Part of a small language model's weights: vocabulary 8192, 6887 steps.
MLP neurons of a small language model. Each row is named by its layer, matrix (down: output weights) and neuron, and shows model dimensions 0-159. Each number is 128 + 24 x the weight over its row's rms, rounded and kept within 0 to 255. Numbers have three digits each. A neuron's up and down rows have the sign that makes its largest values positive.
A block is one neuron, or neurons of one layer that tend to fire together. After each block is what it responds to, as a language model described it from the Wikipedia text at the highest values.

L10.down392:086160133119107165111136112113139135111138082087086116114111152110163128100078121158120084113150153118125115096135102097095100156148105145106116112140087124127131125124118153123146147136109130117148130121120109115108127130118150116119105125138101095105123094143149083169090145138115104138135112137150111123137134093140137109102111123078176083110171116103158142160102124123094126125104083131109130086145125119126114111102113136118169157095152096119118153115155106110125166109058095
L10.down404:109144125134181110090096132130116074122151146096137121100139142146124102163220112112157072126108114127136115121128158113097132121113102109126125105112150112150127112114090113096125122143108139127144141128135122078122162165076100118105114117114143157117131132122107129132159106139142143131111133108095146154125154105111098080143098125101146127153173096151128143164121166133147168135114099146108109121123187077118099130099127124140141097149178129086158143108089100133090087120133149
L10.down611:122128143140220120109101142102129074131126129093116142125115176161095138116178178131130056120128123155140112100104114169071152124135100165134129092136145120119110132138091120151124137137144201166135154167133141108100101144117142147118127143123168110110102125108117122107172112128142150143122122148098122141117109144116133102122115117142073136142148098150115177152116121118117140149121118139074105141133155132104137138099148095097130156164121114132132141138144149145094087076090177
L10.down746:126099129108107151143110121160128061119120100132169151138142112154160127141137093076120129144133133152133131139121128119121116147133164135091124146104096145139080135108115118162169174110139151122124171133157147132118157145124111161096122095105104123144126120170157165101124159162137123113151118130117151092111144109115119126061152141109131110108116136155129160134147150169131121133174089181130076116126157118130151166103143089134144149125151121125104156143145090121079171148125147
Numeric digits in tables. Single digits inside numbers in tables and stat lists, usually the first digit after a space or cell divider (3.39, 1|0–12, 58'), rarely a possessive s.

L11.down335:136138132142113129102114141133140132149189103134131132117118108148151136154155127162153094154165140107113127143140139111142137091143142100089155140090148117128135143134157170112113132125102113141134127135137153104123179123123140146144138146129103133168157113090120176124129100146189152091111087096104118170111138107117113079124137108162086107132150109145140132110110137113171131161116120156107126132182153138126141143134116177155081083148144131148097146092125141086107121084130144
Clause-ending comma. Commas closing a long main clause or noun phrase mid-sentence, before and, which, but or including, as in awards, including.

L6.down218:127157117103129157120137117139111132118142117136123090111161139180113119154106143114184092130151122150130143088126140156111116073132137151112125136108155110101127101118115127092107126143137097094141138131121140151128106184130131120142167084152148142125093156119109162106151119101092131123141083129119129141106125113140143117131130167105144160114120127104151116098125144138142160138109103151090107134107134124190134090168112116125105162150095149094098109135157102161104190138124156
L6.down417:150130116121145140136116115136085190128066099135162114144117146157126111122120085128128127140120098119114108135119112103088101150121128135133127137131081164123124133096138111114133130100177095106109149138111120156125085111128131129106145130108089137117118145182149159158067153170111142112110084139145113099111172133109145118143133147145155084151152121110164135173154111081073094117147111113119182136165110163127052160103129146111153139132137133128155113124109096138113150102120115
L6.down653:129114160113172113148166153087133101131141075163104111136125154136098140137140133075118147141147100124097105121160130096106112137145143130158095098137167136136109153105123133092094121109141160092142146085138119118121114165108103122103131112144093165158129127173104129138093132127094121093150097158128163137199148120106157116134113113141124147141128105108120136111126094167142162106157126155141160145116162172131158157127158094078130161186162154108160137075084133160143137144100175
L6.down698:146111187129179128091148111106074117082177156158122118137120153163162121126118085096109128121100172141092132118114086112092120141120096119153111127110141138142100120109088076118156107127108102175152149129145117132142157094128117148167127124113103157119133056164124150109150134178169167104117137133165108152151132119115166138108125169102129154133113102127133121111142101140110157104117091122134129165157141115132085091120089119147130131109140135148118083122112131126097115157096164
Split-off s fragment. A lone "s" or "S" word-piece starting or splitting a broken-up word, often in foreign names and species names, e.g. Ja|s|ser, Golit|s|yn, s|avanna.

L10.down194:107130089070097131167041154138149148149084090135067101123119138133144143138134123115113201130120088154107095154148135106142123136161151114110085115117151165081102085138154115141129137134123103127183145140125126126130107121133143162127111153135122137094106132141133132114124159150143146131092130130090145129120135154146112107148142176173152129097135179119129104165100119106136090157129138103081132132142129144159135107154121134144154174122121145152095086135100156115114157143140136
L10.down373:138136139118138152124175125131144103055170131125137126143093130132189112144174094139092170129099154155132133115107111144134125146094122129139093108073167156128100103159130129126163126142129084132148099162088126117120104083065125146136123145152125141121139151132123100148130137090117118106156123119150133142120132167120070073146109160141170098110089126099115091160107155132087133128103141168162127138139131126154129134101115124124123140133142115106157105149094155139170076142112156
L10.down411:128101125128171137132117134142182101129143109140156138137128158136198140150198120148121175137138116132145130122132137129082140134112118093145145152115111095139140119150142150140112112124113093137166109126137137109094134133124105156138128109129131142079117158113104145120137155133105105120129157158108156156164143201115134111135136247139135129135147108076131149159144123116102150101147144120120132083146130100194137139141078124117125135149152112114134100153132142108108114121132130
L10.down463:100172126139108142131128133082127057137139127094106150151129121157172130108144114135118116094116093124165128103120131122106164178118123113103109147134152130143129086139162123136139157138151105092172144131116107162163145087120143141142112156140149112079156119133144081127132155132115099112118122105112133122115127165113142115093135089108136132126139155118103081099126140139105141131161163126128150130125135122090135126152155133118167135107139174129110127175179123133115100134127114
Determiner before noun. Determiners, mostly "the" (also this, these, of), right after a preposition and before the head noun: "history of the Diocese", "within the CCP", "in the municipality".

L11.down4:127123122120156137111143139081132134125129087109130164161139119171174141118120090120099110121103139138100163179118129189145084113117143116121115170098087142122166099140160131113117106163146158130138138155141091108093097147115176129152099158124133103132119143109149151143147119154099123097148118127122119145125147121142098159123137125179154143145110136109085124125100139098131120092102137078181103135082146116140130165143147135167101076134143116168131148148133108153155110108098129
Possessive apostrophe token. The apostrophe in possessive 's after nouns and names, as in parish's, Women's, Hancock's, plus some final pieces of words like 1940s or Todmorden.

L6.down211:132116117100160115109096138165154146108147158182143093155136146117162138134086102125129181120101094146121128120127127128119095125148157083126139160099131175127121110138120153152089129123126078126121115133111122116142101158136141157133136103120104101119106128099112115124144152122158140129115137137110096139156108126142133115086144228124150123095115165088135122141142103119108221081100105115141159123144114127211130115153034130138137152133116151132121126128174140109158139138149106
L6.down362:158140134111102121102110097139139126083130146136087159151135153108156140146110118148132163134118104132137125120117145110111168147074115043140112163107108122110110134135105146104131134127097100162156111163125098155117105145133145133127119125142122100121098074093137119157131147150149132143132128102091105134109127111122093126114124185165097125141153171086141074149127144140143122149120116100148154107101111147171122137130099200123128129113147138148121120153151120107125159163152137
L6.down422:128098122132142100128132135160133166106171137204130112154129149116168136184088116157115196134110103117150139105116148158122087130126138111146128150092134158144098127150131167136098135124113092142127118131095107154124125154112136144125141116121117132097085131098073107122104140124138120139127162130102104139141119142128118109097160247139135099134149130107118142128148112105135248094122149116146131122140097119223118103120062140128146137135128155114121133113140124118144155102154098
L6.down728:117143142130099121117096135139111143167149161186056111122138105138141134151139147149131137125140117123134113123142123114201124124133173095095121114140097142146169134135115104125180113117121103128067141120118163150061136131141117098126097123123124116139149141127132140118165105110154096108119094093148113115163136111139164164096118166107115125107121131097136130118141133133151186109097118091133183089109094117088109105098113126165180172114105065138108141136096112089125121109110128
Determiners opening noun phrases. Determiners and possessives starting a noun phrase, usually after a verb or preposition, such as the, his, its, any.

L11.down405:135109120109130145158135114105151135099147121125072148155105143101161102113130187159158081089149117113128147078146134146156129121104160143176166138122125134138125149132138136123161148136064132128104109110120126092177162142133114127153104103148155140130120104129106102137144162117100083138149119137145166141146164097115149155127128089115109124120101125140136149148155120137082164114116149170102107125128174105122163148133073139156148110158132121162094130106145127126118121090067098
Year digit after "2". The "0" right after the leading "2" in 21st-century years (2017, 2023, 2005), in dates, tables, citations, and ranges.

L11.down377:151117149115122154159144101129161123139092140121118094127118127098145112157133165168158170107154113127098159136133113117090117148137130172105069126142112110079156090122174126126161142127117089152124166124106087130117082150131109129132125123168140120151097131138113145093145159128120124099169148153114138113130125143136112161129181154123130123141115094104141130061092153092189132074132119170160094080141080124119147162112147140138122114102109142151141141126113171148085133143133113
Numeric data values. Mainly the first digit or decimal point of numbers in infobox fields and wiki tables, e.g. population totals, density, area, votes, elevation.

L6.down254:155135139122107139129150128123147159130163142151093140194118080109152181179148135134143093097107105171160134082133136095085090148134134149132116163159175121169137158147109147124150154141107108122119139131093130141133138120146180157110136128123096107088081152112127124160127082102151118117149139099131105120153091149135104149120095133155147086164126145139143175143093114135155121133154100132139152141112133157163125125122101127130111126142123123110067140109158115159108112123153164
L6.down281:163122131125105140149115120117105160155119126060149124153140134130155129117188119124152145103161165164136073149156081113145183122139138159145145124104179125113163157096111100126132133126139119146112144139128110125148141112114139139101086117171124096126096126136138128119144115100137134127116137148120133115134112126118195158138122146178104169101122129138136118108116118151120109122124123168132113111152148160159143208110154136117140151144096139102118105148116147084131105134125145
L6.down461:174112116146101110141165122115139116145073117090143168138093133107154147154116107209096118130108137080080163092134153172115141134089126145114136152109106110119064125100161120096133160129071140105141136094114125151141130126114098108095120132138140110131115130152100112139158135128104091149151119098118104072130109112106137153118134118110133127133131130137071133162131121142126156131142121136084126146114113146125136107122131120123126130140133122100114130081126156113132104095131149
L6.down468:080152137123112099175130127118145168125130121072116118171139104143192156150137143123152143155175118133133096112150117103129131104111130128120131158142147118155124138153132103115151107096138167151129091174130124134138158093131157140124100168117102124132080139090148124108155129125139159113149125132126119177127129084109134182100131109146102158137133066174164138117131145129107110138079103137166093093161115127159164149121165105076132142078132125115119150123169132150156107092152147
Number digits in data. Single digit tokens in multi-digit numbers, often the leading digit, in tables, census statistics and scores, e.g. 1|78, 2|.87, 2|,503.

L6.down59:128171140183161110091098105149154130129103156141107114117122125106170162133119130134126116096090136170115082137107112163095110111112113166121171128101144123125133139146133093151157172132114110139170146153085124129111118134151109107114133141123103119146153140145086141137101133113176128132136120140128106116138130129129130137135152157113160129105112156126149099165141129104114068132117106126126091145147132155153153125122119168080148087114132142093121105120135120136143086129109111
L6.down145:138141137123133140140118123137122108089106121140098132141095144111108123121110138200099138142138142084094140128145089129111143149118149153132148151116115084088160157156108126159095137078115132137092095120071170099178145116152132127125111143124160128080158156158166096145033118129123151120103127136146130151117097111141131096167138072107124094130172131147136114132115131153116129130099120173122120143142138139193142137133116094107105086094153128129148119107160102142105066139121103
L6.down597:122111129166142124158143146116100148155114140111126118156125131094142155142136118133107168153134112118125186116149087146107120148126168124111148121116161097130150067106159156103137102173156109105153097127120133141157148101148125099152134161140091105125101113116133100131131123105124134209111173133112146134113126143132121131151147124129154194131123124127212120115107116082145119147150103130169071103127116147130147164127109111124100104167126156102131127107141106097158120154112109
L6.down810:125124118096126108136124107117102115098167135133108106110115139125163134112127138151127143096117133125100116112143137112173124128191155127145126119129108098131162155151182078125127169142095172153041105145109122130128151127163135104137098108156168119121112155118118116124134156149151166180154129129154114123113099095134110122132135133100140115149115099106156142139134128110122140171138136156202165118178150145143139121156118102154156172104154144101103138137144115143161110110173160
Year second digit. The second digit of a four-digit year written as separate number tokens, mostly the 0 in 20xx (2'0'18, 2'0'09), sometimes 9 in 19xx.

L10.down260:126104112167155151109103157154143098125149153175138171062146180125094129165146087151105074149141133140105126134116092117097134062132125157117135146170132129107130146140132149097138132146124129122160119146125109114107112166113124118140120172153097113158163132117122136134131114176108077113103099131123114143134132114161121076160085126137102098132140122119140098144088114135132072088134092101098131136146138113107166108060146145144114158085133092138150141136161154068148127136084134
L10.down430:114143104151135121144097150123139101085078162112104140147105102114097147105132159081121073121094130113132076155165129118107102126117100138114104114135103093156169114160141133098085153084108117151119144147131136136076047131123130139116104130124119123122103163149110117071106129094124123155140130095130142090137145141154078096106086135118135151123098136150142133074156097141168105125075142113113145139139115109158149130101132153105153148154166131088124098146136129113099083153119104
L10.down550:105124154138117112119119123163137097107098112144155123142103104100139097121150120116111072164116162156109128144124131160142150098156132160131107131157101107148138162117145153162097099106050079110132138115119130150080143138161138149110106099116142118127124082151120134129109124131105162091143122133107112147127115116129145164130170146115161167125172127143143153098117107125168136097087118134126100097129130124113134155105134113110137162125093100117128141133138106112125112165124119
L10.down582:109155096168064134115110140115120126105142116118149131143154145089161095161154151114133135116149093125128109092096165118111153150102111126089164175149133141115127126111157176107162132112103163128119158105168094122119083119097136118152130152095124157142143111140138104131138108154111109109133089148137162158141113106159146134170165152100101116083136101108169105138106154132166087145119131112123159113186160116134128068098171126089098129104113115155176126108135137167145151112118136
Digits inside list numbers. Single digit tokens in the middle of years and numbers in tables and lists (1990, 1998–99, row 69), plus sentence-initial "There were".

L10.down20:139104136137141140096185127132139104109132099125139103143133143131108097157130107141130087166145156138085070155116110120151129139117109107153153154088089110123113083174133110132157125139089124121124098166130158090155094137090155122163127118154134150113144139140127107155122106134160132176083130114108116140113110141150118089130138103138115096100124072100108168114099142133132136138146124138103172145122142137107146121089086126107113098116113116167119116118084143139126121072128137
L10.down343:151126125116126141135133141149137111160135129085153185148157134123176141131135123124158162108153121149116136135121175101122160116107138129111128157140085148156115130118165120151110144151152158141107156106149160100082150111109177130108121115100124084154108171128188100186125131108143121106134121170151140096081126136130113176156110136122102136127136122103106128097161096166123131155196129162170164163111155170111106144130168154116154136103128133157115144123079145124183142119132139
L10.down407:126118178133133124109125123152073136110158153142161110143163121153113135111133082154152125133112169172123167115115115138095129130164113125147155136167090156124156150165137113137105118151124094164082126107090112107175105136142106123137128094154150130170124167110108089135156126145101125126145138162185101171109140122157152128163154109118098108134159123142116117100148114107105113138147122126109102095140141165141113133106144118129132127093105098135094143073133130125132136150154103
L10.down410:122104131080133124145126131151124190137148178164160113158137100126121129118083099146131155128192117150083138129141107159106097174150137142167134120115091129110101142146163113115097151127118174138117108124097128037097156154123177152124152145123115124141144113135149132095063104123131108121119131144179191133148116126110122196117118131106093128116119135163139110129193143127110131140143158161105128127139118142147148143151137157127142140157135106126084082138102102112166188124146120
Possessive apostrophe, relative pronoun. Fires on the apostrophe of a possessive 's after a noun (country's, Germany's) and on relative that/which/who before was.

L10.down341:109133144118125102134140101156116122090143129128137171126114114100171134153074180093164154156081140139148129142156097142101095120094125159117164179130126126113081125138146107134149133128136128100109158133111127096136148155146094127100108104088153119157149115124159126111105090126129123171096100127157147098142143122114127116132115131146115134135155135142117161132118133144139115122130131095111154135152138122108141123113130144117147120147141155137148121108128124159071111102128136
L10.down558:088127110168168109154116140138127087104153126121140131134138113171149136098169150126152132111090111076139131138168148138114109098120136179103089131148130131130087113113112103100114127086153136111096136131089154101147129138108094144124108120161109128139152105149140138092136140159153130133119087137148139122152157130097135133129124162089089133092103138129175155116096137091120103130134162159135095159186115119144149123139176124096127121107098124142172141102127108139143089139107145
L10.down668:140145118121168127142151164122122133135149131095121148151097067084182154133199097127106118097102108111162126161147139142121133096144133197125159082122118147136094152138130121146111147146120139096087127099111151148129112134117089174095132107121126126132120143135112117149147142091144164133086132127115089151121103123139109161109110132104109109137144104095131167161124107125122149182162132106154102137111092156110126096090116133113133139144097132145171124137120133117196146112117134
L10.down672:122142109137148144118129125093123120109160160110133155154084101130129146105113113138159168079103134134137145161143119145110098116166105149090083149150159165111121107127135083139122143124117127113115137098141123130119118128107092151138140098143106168182120128109118111074107109145160137182127111111140072142123139108146136126136120112119087141116145121131193141173111151160134121107110200110127142112114142108138133121131157152098145122146149091125163166114096126075136122081126116
Plural noun endings. Plural suffixes on nouns, mostly -s or -es and also -ities and -ions, ending a noun phrase across varied Wikipedia topics: perform-ers, Commun-ities, SUV-s.

L6.down76:125149125101073132089117142152112099099149091144129111097118085123111110112147128149117139109117119105166120149083103131131148131127157108126135086163135141130142072133081129147127137125119119139133094115134156124114126136150113147163137127126134126124118149140164175155170137156125110167097168121175120104173154136129116152135149129160131176123131112088120094130097152110134218154164076120103158139160105154133120090113119127072133120112101137164113122128122120141103150086135145
L6.down220:162129159118128097105134145106148120133131148128138130136116088148119146126126152097098150116115107114116167105123077101145103111153127116141111151136139132148121123129128119115153077128166133155096174133166141138111174169102140153133101138158155156134133135091080170164094106139125115103132123145146114163124079115100109129097169152149140135138087116057107122130145113145138136130115147118164105158094090144158123143149126176184155082138124131147111129128137167132140141166123130
L6.down355:157164120100156121113100147172108054108115122118113132115122145121134112153127116165108124155142145135132111143121160127147131136174138081130100105164108130159134141097094142108128187106135130085144124130097105128100137148118114122124121093116125125155109169123132170110084160146115067137151102126160124104103140147138090119106127118150098137166098146140133165118130147123120145098147116127139202112097158099075112152161124122084148123118152092160128160159110131161111122119113141
L6.down638:091140129112134138119154123157130058130134166108141150140174139147099143108106119148122153119206111096156158124111095090076159092102127111133140104101104142156105120134136127084153166141164174113155130092131092116126104097123090106128137148121099133123121165120098107151121156128147098125157155080159130081126147159139102134113152124167141153111151120132117071147132161136107090121100161138137157074155130122139126148146111141079132151119172120120130144124113123137118193094142132
Apostrophe before s. Fires on the apostrophe in possessives and contractions, mostly followed by s, as in friend's, King's, What's, it's, Ol'; weaker on scattered word fragments in names and lists.

L6.down26:150114143173142087113132131128139126102186117144116110137163129106135126153134115119134102141063127138107110118094139106133147086170151120155083147125105152161102163129149126116139131108115129130165129114136134114136122165159142114126154127099170143107166082118185126131188066143121161089168091104124098143100111102139109152084155156140159101180086161139146141124137118153142145180069115142144154127135113143112131093110176126162121154167161117108088185095131131139132110132130124
L6.down253:141139092127100130139103143082113147087165159092102135125157112145169151078146130117125123156176166105129128116102080054129101053152143162123143128165128133131121123139108119164123142157115126129136126097125113130100115144132126093138159136134156126114147160089097137137093171133148154135140156128139175089110089114086086119164133140130129123093101098094095107134135122101090105158160113122140129121138150107143116145163114083111101140180115112127139106140144140150097155110162073
L6.down365:090148106164148144121093148121114141095147146086106152134153138167141162123162114143132101138150153134163093087131104116144110078160142149143149165180130172160121185138140143108110131112074151131098123116139140092145081141144133139154135188115126163127098135120132111164156146116133136108079079158094188131136146147103129144106101105147116134093121068112132119149168092127122146159123077132097113126136111146139152146137123104130120164173127129123165119144144126140113124138128137
L6.down370:147138111133142099091189117137090137102127119090102162119129107134112163144107139158150157144135123090120102155152119104138145143170132130114106142123082123109149131132094097136136164115112147106115128110128152111166104112105076116118141145091122153122103149152083108111139101100116109045124159154107069177073127153100125153128122098106132100177104144123141161152125130135135208144143137099168105121100148120122140128111131121152121121113127098140142117140119124117059141135138125
Separator before alternate name. Punctuation after a name or term that introduces an alternate form, transliteration or appositive, e.g. the ; in "(/fr/; La Sèrra)" or "(蒋劲夫; born…)", CEO, Robert.

L10.down465:103093143125159177172136147160163126117178110129122116114120099135132110120180118172142085122137091123116081138144096084117114137132090114089153156102144137116149088157129129149089154134130139126141154138120155123140160143109133115157084126132114178144171129121110149110147089108132102105121100118078130088085124136116177077128090140099117115132095117131133162114127170127119078130147129132078141146155124147107125129157118114120139159111152124101061097089122133128117133064140111
L10.down473:075103136174074118083130113074112129130185094078156151146152114071158127148167120086133152119123142149135125076149147129127126078121151134114154132172110105133139157091139123147115137094121139145141139109150088118128143116138128111127133137125145105101128145175161083134127100127124136121121156139123146121115127107075151101130140162091151072139143121146149171154103105099179121097153151094122127161132134146111078085165160130126139131122148089124149133147155151111107101121116112
L10.down778:130083122148156097112120102139150133136128076129112117115110116123131134135125129056146146166130090119135148077132164136161137136121124100146104113174117078112100142140120084124136154155123165140142159164144097147124144188145105134098177120121144164122129095112144133094131144152157142101141104121106183164117132117157143141109149113153156096124124086114090130139151114093100100118138125116095104152145156090089093139133135104128107136133095123107144148146111131141086148083110105
L10.down800:141138094133113162106132137096129112120134122101114136118117094174068128140112154115128103086124114141129105096135140144128130148131142162129098115103157125103086170125104142138124111117133131133094090148121149101132178141156129167112131078185121127137116131131157102159170111143108122092132110132156127189132086178136128166106109167144158101140107123173140121150124126132136187087135144133129156173073131139093159105085123148157155121133161079110101153097084161159100117142108113
Clause-boundary commas. Commas, and sometimes dashes or semicolons, that close a noun phrase or clause mid-sentence in Wikipedia prose, often before an appositive name: "her mother, Sulochana", "Fort Sill, Oklahoma, where".

L11.down312:143122124111126108183096138121160113122119130144135083107126118110179092130100155104095155142139093136091170167141086134129117124094115144095116140105145159131110113188105142128140135138123101117129150124128097089139140100121139118164126116123119155123111129110144145135102155142140144136125175113126122148138124097108122086138133112139123112148137118169139142127140115108178165099122108141122148131095108149128120150118128086125117138102107128092119163126111103103179172071155076
Article "a" after prepositions. Mostly the article "a" (sometimes the, his, and) starting a noun phrase after a preposition or verb, e.g. in a, by a, during a.